config = dict(
    rope_fraction=1.0,
    init_std_o=0.00372,
    decay_shape='linear',
    batch_tokens=131072,
    seq_len=512,
    train_tokens=904900000,
)
MLP neurons of a small language model. Each row is named by its layer, matrix (up: input weights) and neuron, and shows model dimensions 304-399. Each number is 128 + 32 x the weight over its row's rms, rounded and kept within 0 to 255. Numbers have three digits each.
After each neuron's rows, "fires on" lists the tokens most often at its 100 highest values on Wikipedia text that the model never trained on.

L3.up1976:142167185180167122203058145137111082140136128158166114121134066108159129122101168092140178175145093151120129133136129127136196115175139098160119121104116175152109103135088163115146085140074109149059103141077125118133173146178128138117126058098150121079087120115127109152080104149140097146
fires on: " and", ","

L3.up190:102159093141167100145166087158145076169124137157094102146159141125184080140125111166138194163100096130166127101140191090040034129095167125103122131154141125129195147162104148138065132089133186154137141142157170134105148171078106126113156128106099135117139194151123112181138116109151136186
fires on: " as", " at", " \"", " (", " on"

L3.up1423:115034127134072189079122101090169154139103184135130119165069185092132113125135144137146144091131155115121092151108119082147110127142127091111154119094054110132102144116129136137112110118118124087172183062142129093095075173142111120122174079080194138089113129132113163092190147134141113114
fires on: " which", " have", " be", " that", " to", " would"

L3.up129:210120153155106142119155128108132156123146178049117066145122081148108138120092111119120167114134162096151156082133082112155115137140217202118181122094112104092082091103119133160133124122115116108110062099090128115160074104104105073049066061092073099168181118114102116112162071163099154130
fires on: " |", " the", " at", " in", " a", " from"

L3.up1539:143128105177122089156142139170130124121137110148206091116105099116196130090103074148124087055113140078171091150112105194123104122141143134157193136096127190103099160121114106142084149077153120096134181151094134105075078107040105101061160121119121167135130129161116080083106115133122156076
fires on: "'", " in", "\"", ",", " |"

L8.up419:096188116142174121070130177179088060123091120097134128091119148132098136110158115189118162138122120194066120169153080095113126165140121126149066110130112098159168123111152183118191112057145137125131155086174092089138146106107139110112104097108116106117125149188093120187129148162125150148
fires on: "."

L8.up59:168142085151144114110085143122089150131104160097156128124155143129083139096157152101104135080120141125129147141192093128143167154108151152119064101078126132039134092109107189092146115173104161083067146165139113086148109111151137080061147150176137167107138130060120124101152108147146178149
fires on: " |", ";"

L3.up348:127129033175125081123158115128092148156093140127131134128125128062152119107208126146129230111135107185104113153118093119069171120115118198149129154143121070134102154155106156121057113095133134165125143104128112163176137087147070104092134148164110137156123172128134056083107134105133127077
fires on: " the", ";", ")", " ;", "'s"

L3.up1197:142087125103146179152039109163107123162076155131074123177049109156092113149140139141193141162187111075104115144097137094094109106127114103116125168126115139106078146209142180162116110172071101116134098080095093120150156165160118164115117122111193100094110144128106131171095119121154144149
fires on: " to", ",", " try"

L3.up794:142098174103105187201120154121063105136086157088130140123155126124119177094186145098153113089188034145109105165124128088100160167124131110143138076169104118087157146076170118129117136131110149067142135164121128103147113068124128076131071160119131163154127171133096102097131099105128158149
fires on: " |", " -", " with", " as", " of", " role"

L3.up1512:121116098119120124171105095093137118102107106136114157143141125187181109144160140160124230093128130113226135143139129099111078108110110102154134125134101124102203180132137121146090182119130123098127174139129117132056201163142139160136125119110124129149175090103116120173150118135114117127
fires on: " as", "000", " and", " the", " of", " than"

L3.up1381:163176196119078102151151139095107067087152060133133122151142094136130112102113099137135122143124114118168116106095085129092110074115145107111122151080115136108116129116116095101171135146112131102100085119170130131214149180106133110101162116076109114144105204120148108080065136142095124092
fires on: " with", " in", " on", " through", " to", " under"

L8.up242:132138095160121105191153144138179096139083121125185125104100194142115169148172172146176110119127152144105133148136149156155122126106128123138163173149201136138133126097136123101103131187157127172104114072132109186158158143163124127153157162123105133131180117152123068106170132133144084192
fires on: "–", "born", "16", " 16"

L3.up558:151114158122157073127180132195135152159195122123126079131113084114112073107124075120114126141138156121108089059136132141113138165129121112138145102086124148144143173140057123116160194136139151131095127101079134206181118155120133093076149136178063164103160104127161069121143139078171117131
fires on: " –", " a", " |", " A", " D", " C"

L3.up905:118115113091090152134136167144159189110073174146100076100074116141139163135086135115151109098105117183131110033132067133116152166108123138143129081104128150089129117115119155115092168122092125080162175102139185109132162144141111138131128090136107178078067136150154148140112123154093139137
fires on: " |", ":", " ("

L8.up1959:131138215107133145171151124149132122117122107133107096080108149139161135110123108132166030167121130103123134104163072086128149172105083090113118136152116186107108124083106127169068114146070123113131144059207127116092136152160202187104165203091136117107129117131105085150175145192117122148
fires on: " |", "born", "-"

L3.up1733:142127105168158129121136113131102155151172106111110041118148144142059143131117173121159168169163135119101122160183129119132072158105131135095110134091138087095142106139092109117151109149138097148113069120103133102141193086105144146120169131157103132125122109116088107103115170150094159112
fires on: " |", " of", " career", " at"

L8.up1528:140108167075126113171115129094136163159076144153097094148172146134108096102124112111144128126137152120108163206147088182135093168122114117146141140125111100083104070134062171143117091136115105104110106161158130160121160141140097126129159160144162120129133177153127128112086135108078106172
fires on: "|", " D", " V", " v", "V"

L3.up571:172106123108159090112106101175072161138089114135118141127161143113120094120164140128136192079139122105103120098110116123147162127125163156133116135152119112056164140063086101100138122124167106121146136131117187121119122147143099153119159139113167142097124099150182094122079177146065132111
fires on: ")", "\"", ",", "]", ";"

L3.up304:161135125088106080133064132142139153123112128087068064124121130142128112165092133135115131113156138124146092205132134094086058181108127094106092134125135186151124099127136121143088123136112094195133106114113135165105056079161116202141163115172065142151207103078112147100114076138123128149
fires on: " of", " the", " all", " over"

L3.up1102:176149172140116139124150111135110132138097148108104027107098090154153142089100119070151111171131147060123155055137118084082077135143069146106136084099068143087152137099110167127119190143133120177134159068123133113079157136160160102114206141128104153121130131131174094133136181111113126153
fires on: " |", " sc", " the"

L3.up981:175099137126132110124136137112149108096122147068095099133141159077145107123144179132044139152138116116114159124148114074187167135105133228111146144109190145105135072167088174147133149183172096139148090168149135103123124112125144151115115156124143138139125115119148090144106142166124142119
fires on: " |", ")", "let"

L8.up676:162105125113144135117169110149157097146180084140167144125114101132156116170150138062140099127084078125126158139126150170083080142146160078139126174131156135087112102112127081075197149152140064152162165129127082171142139161118154127096104116093159125136149112168140099119120106129114156092
fires on: " |", ",", " in", " kg", " Cross"

L8.up423:152119143132145115113092084173110139148052096111122150142130181167124144086112134145122073165123171171154082170130092096112115135173089138129128140154139164154127139182139124127130075138119018086178170089112176098152166121142145138136159078082120116123123124167098147247124168113135151152
fires on: ".", "–", " is", "16", " 16", " be"

L8.up1561:144108109062158118100178149110148089128184153144123124122135091130122168145182113163193156095103135098178112177115116161159167183130132142092154105174142176127104080110092149092145144176121135074100153107114141153063209076170129121121229200101121158119119143153147152110150119092064143102
fires on: " |", " Gro", "re", "rib", " graph"

L8.up787:167180166117134195100111105150153130117202086150157160140171146140156164176109127096081107126134120082144168113132156140118091121095116144111138105109107050122048124100179151129136112126119086138160147072112149092120111155128151135126100119169129126123126133151130134102150158107152173113
fires on: ",", " |", " age", "."

L3.up89:098089159142150146144142151121143095129155152104112091171108142122133141133124129123152155112166160132124138169178144134073075147200179135146091154133049193107086118158147217117133148120141151178083153167105160117153140093140118115128141086154147049143132131084086124112095127081116105142
fires on: "."

L8.up1543:098157093111138136187137139133130113138075118126130090155130137148092146125118208144118099176107135165138146155198116145137094134083111133129106131090111121098107176131139145130149157099147121116185208106111127082121151099122122174169137180134117105136073211137097084137184174164118180203
fires on: ",", ".", "iya"

L8.up642:150125082086169112110103114130153067083093098084152146150119116111130126129130133087115124139111131132162103183081146063056121133071138151093091099150164123113139102080135152120168101138123160121110154067090093191104174121182157089142173073166138149139137115149123151103080199150162110122
fires on: " on", " On", "On", " |"

L3.up1608:124170140108124115137151094083142124111161140126114087129133100076153116088091121149115048102179111091107177136108130177121144184139133124105164142133108140175053084121171146131150141088191124115173112123114139103143067115127132140065155165105136090124147097147096136177110164052141161004
fires on: " |", " in", " average", " or", " January"

L8.up1142:119119165136115185115172085138136144108126104150106106121143139059158123152080122136071085156075180134118103140125101116119077122160182071130116162160066152174080143112129135123111114108126112168122118137122123152116137096077162124139158068132103075121064135136104068109145185125214166151
fires on: "\n", " K", "r", " s", " Ar"

L3.up1863:105142117125146181118154112145163158121149125162137093135082105193117169155150148085124176122146147083202120120122118136131164133141102145155096138120132152063154176103103146123172152088099052118145134132130139161154113105103102104109162111106191138108221053115131133130142087145144088128
fires on: " as", ":", " called", " to", " the"

L8.up321:095119171113136108082106168143101101082089128148154068156154128113097097128160140135113135146070163106191138192132098146153126126078067113121135104159132101184103158096137148101146112137106141114126160120126155197118139120105098120127204109171109126112164127180107113114135143085106128118
fires on: " |", "|", " ("

L3.up1282:088120154108085136083073129084135095114097164086113120122122181151109156134052110151124088118127075084078090153110074136079131110077097049137099111150139138140126079083128149126084079100110113166127158179094127163136173124111123137092114098229103127135092114119216202236119090152154123120
fires on: " of", " the", "-", " on"

L8.up1731:155193131146111100117138187133096084163144133103135094129158101163134136105153113139145199076207153144132136129169097129072182144127099190099140165208127108110145157095153173110112090130100107058124181143147164121062105147100154156086120068164108096112164159083092122160130126081112150096
fires on: "–", ":", " |", "|"

L8.up982:197161128098126136092125120098102101165103172180125132142121126175117155143114163144114173151119118146122124157184144227122210120192121102146150126131112152164142149123135131112166146092135114105152111090146142140138089141107158146125149120102125073164157120172045155183134152138143195109
fires on: ".", ":", " (", " 15", " −", "′"

L3.up195:110091180215135100144136103115137153123137116111153140110045143139137127146142117129099131108124110069160178118152132128107138168122144136075087108123161152144129120083173157158143203096115137104081169155145120124152150144102127140122155092122089089130170176145102082116168103182255145106
fires on: " |", "|", ","

L3.up1935:121102122169100159151132139149126119138095132133129129118136135099132191164086113141135133079135197128112132114079186154140108059119158108175096145126060111144124137088126130145136189125162153209110130118074115044168089114140131125157125141120107060115121165096129111148136102092131156110
fires on: ".", ","

L3.up1676:149163135121133130121105121125121089171117119168112084125103092157094090131144144148157154162140163153109141186193183098151096124113104116150163156088164181132069131136113187127163063130139128089096102151149154118182168154127185133097162049079136128137108109161056147071126100136151118104
fires on: ",", "),"

L3.up234:139117141094111173164158121110093118088133168169138087088097168051102085109178126130136116111131182138160089176135102117131134146142120120136138113111159117131083130102127135108073115145113181105112113133149136103158136155145114121109116128132144136114110113162124105147163128098160120118
fires on: " |", " by", "-", " of", ":"

L3.up1304:173171082110084121109133140103065090095128093005152144135143073101108107103079155143133108127101144167131159105111135115161099119147167120103128112106128163115102152141126132116057076145093105100135120118218154159136135154060101094114121137136164166121147101056116118154130127103080094107
fires on: " of", " to", " by", " in", " from", " for"

L3.up758:230107103185128121136165137094156147113118169122098198134138169128100150154153079171152080066066134087146140104094157100044095114143135111162126111146107124114201088156104135153124103099147189125156196132140155136131144121170095133080194137148104128118177211169155096164129134097141163107
fires on: " on", " On", " at"

L3.up1195:133164110129151132095082155094182112131170075113108108082152151163135102132102126149145180179135144125083128176103139143143135145154110161150084121130112107146133143115161122124141149116167146126077141160112134097065121187142159069151059086087166135097086134093097166169108112147149119129
fires on: " |", ".", ")", "E"

L3.up649:119106183122162181131112175173106156106092099095189027100124133150177129166114056131096119148187117124142068124154119137155159203075131125183109121175150089121128174087132120142161160086112101130128060141094158179106156055093116114120162174158141124152123095185088149093161059117096162115
fires on: " |", ":"

L3.up417:158126135127122185136135101149125126119112162165111097143096084074161140180160185146075092097089103113142149150132140122128111119046133140120092096127162110157127084186137134176119153133174143140099159132162086138102189139148123128136198129162096145160184126150119076116106118158147105106
fires on: " |", " 8"

L3.up1367:128107168125138156092115164190170084201131097113062052099100131139081130170137125104180143111081121080112142139197149139103096114090161174115099112154114102099059108183126145058160127142116119125108110127131164178125149072084168082143145161184176110149163170118205126080137135097098110057
fires on: " |", "|", " Time", ".", ")"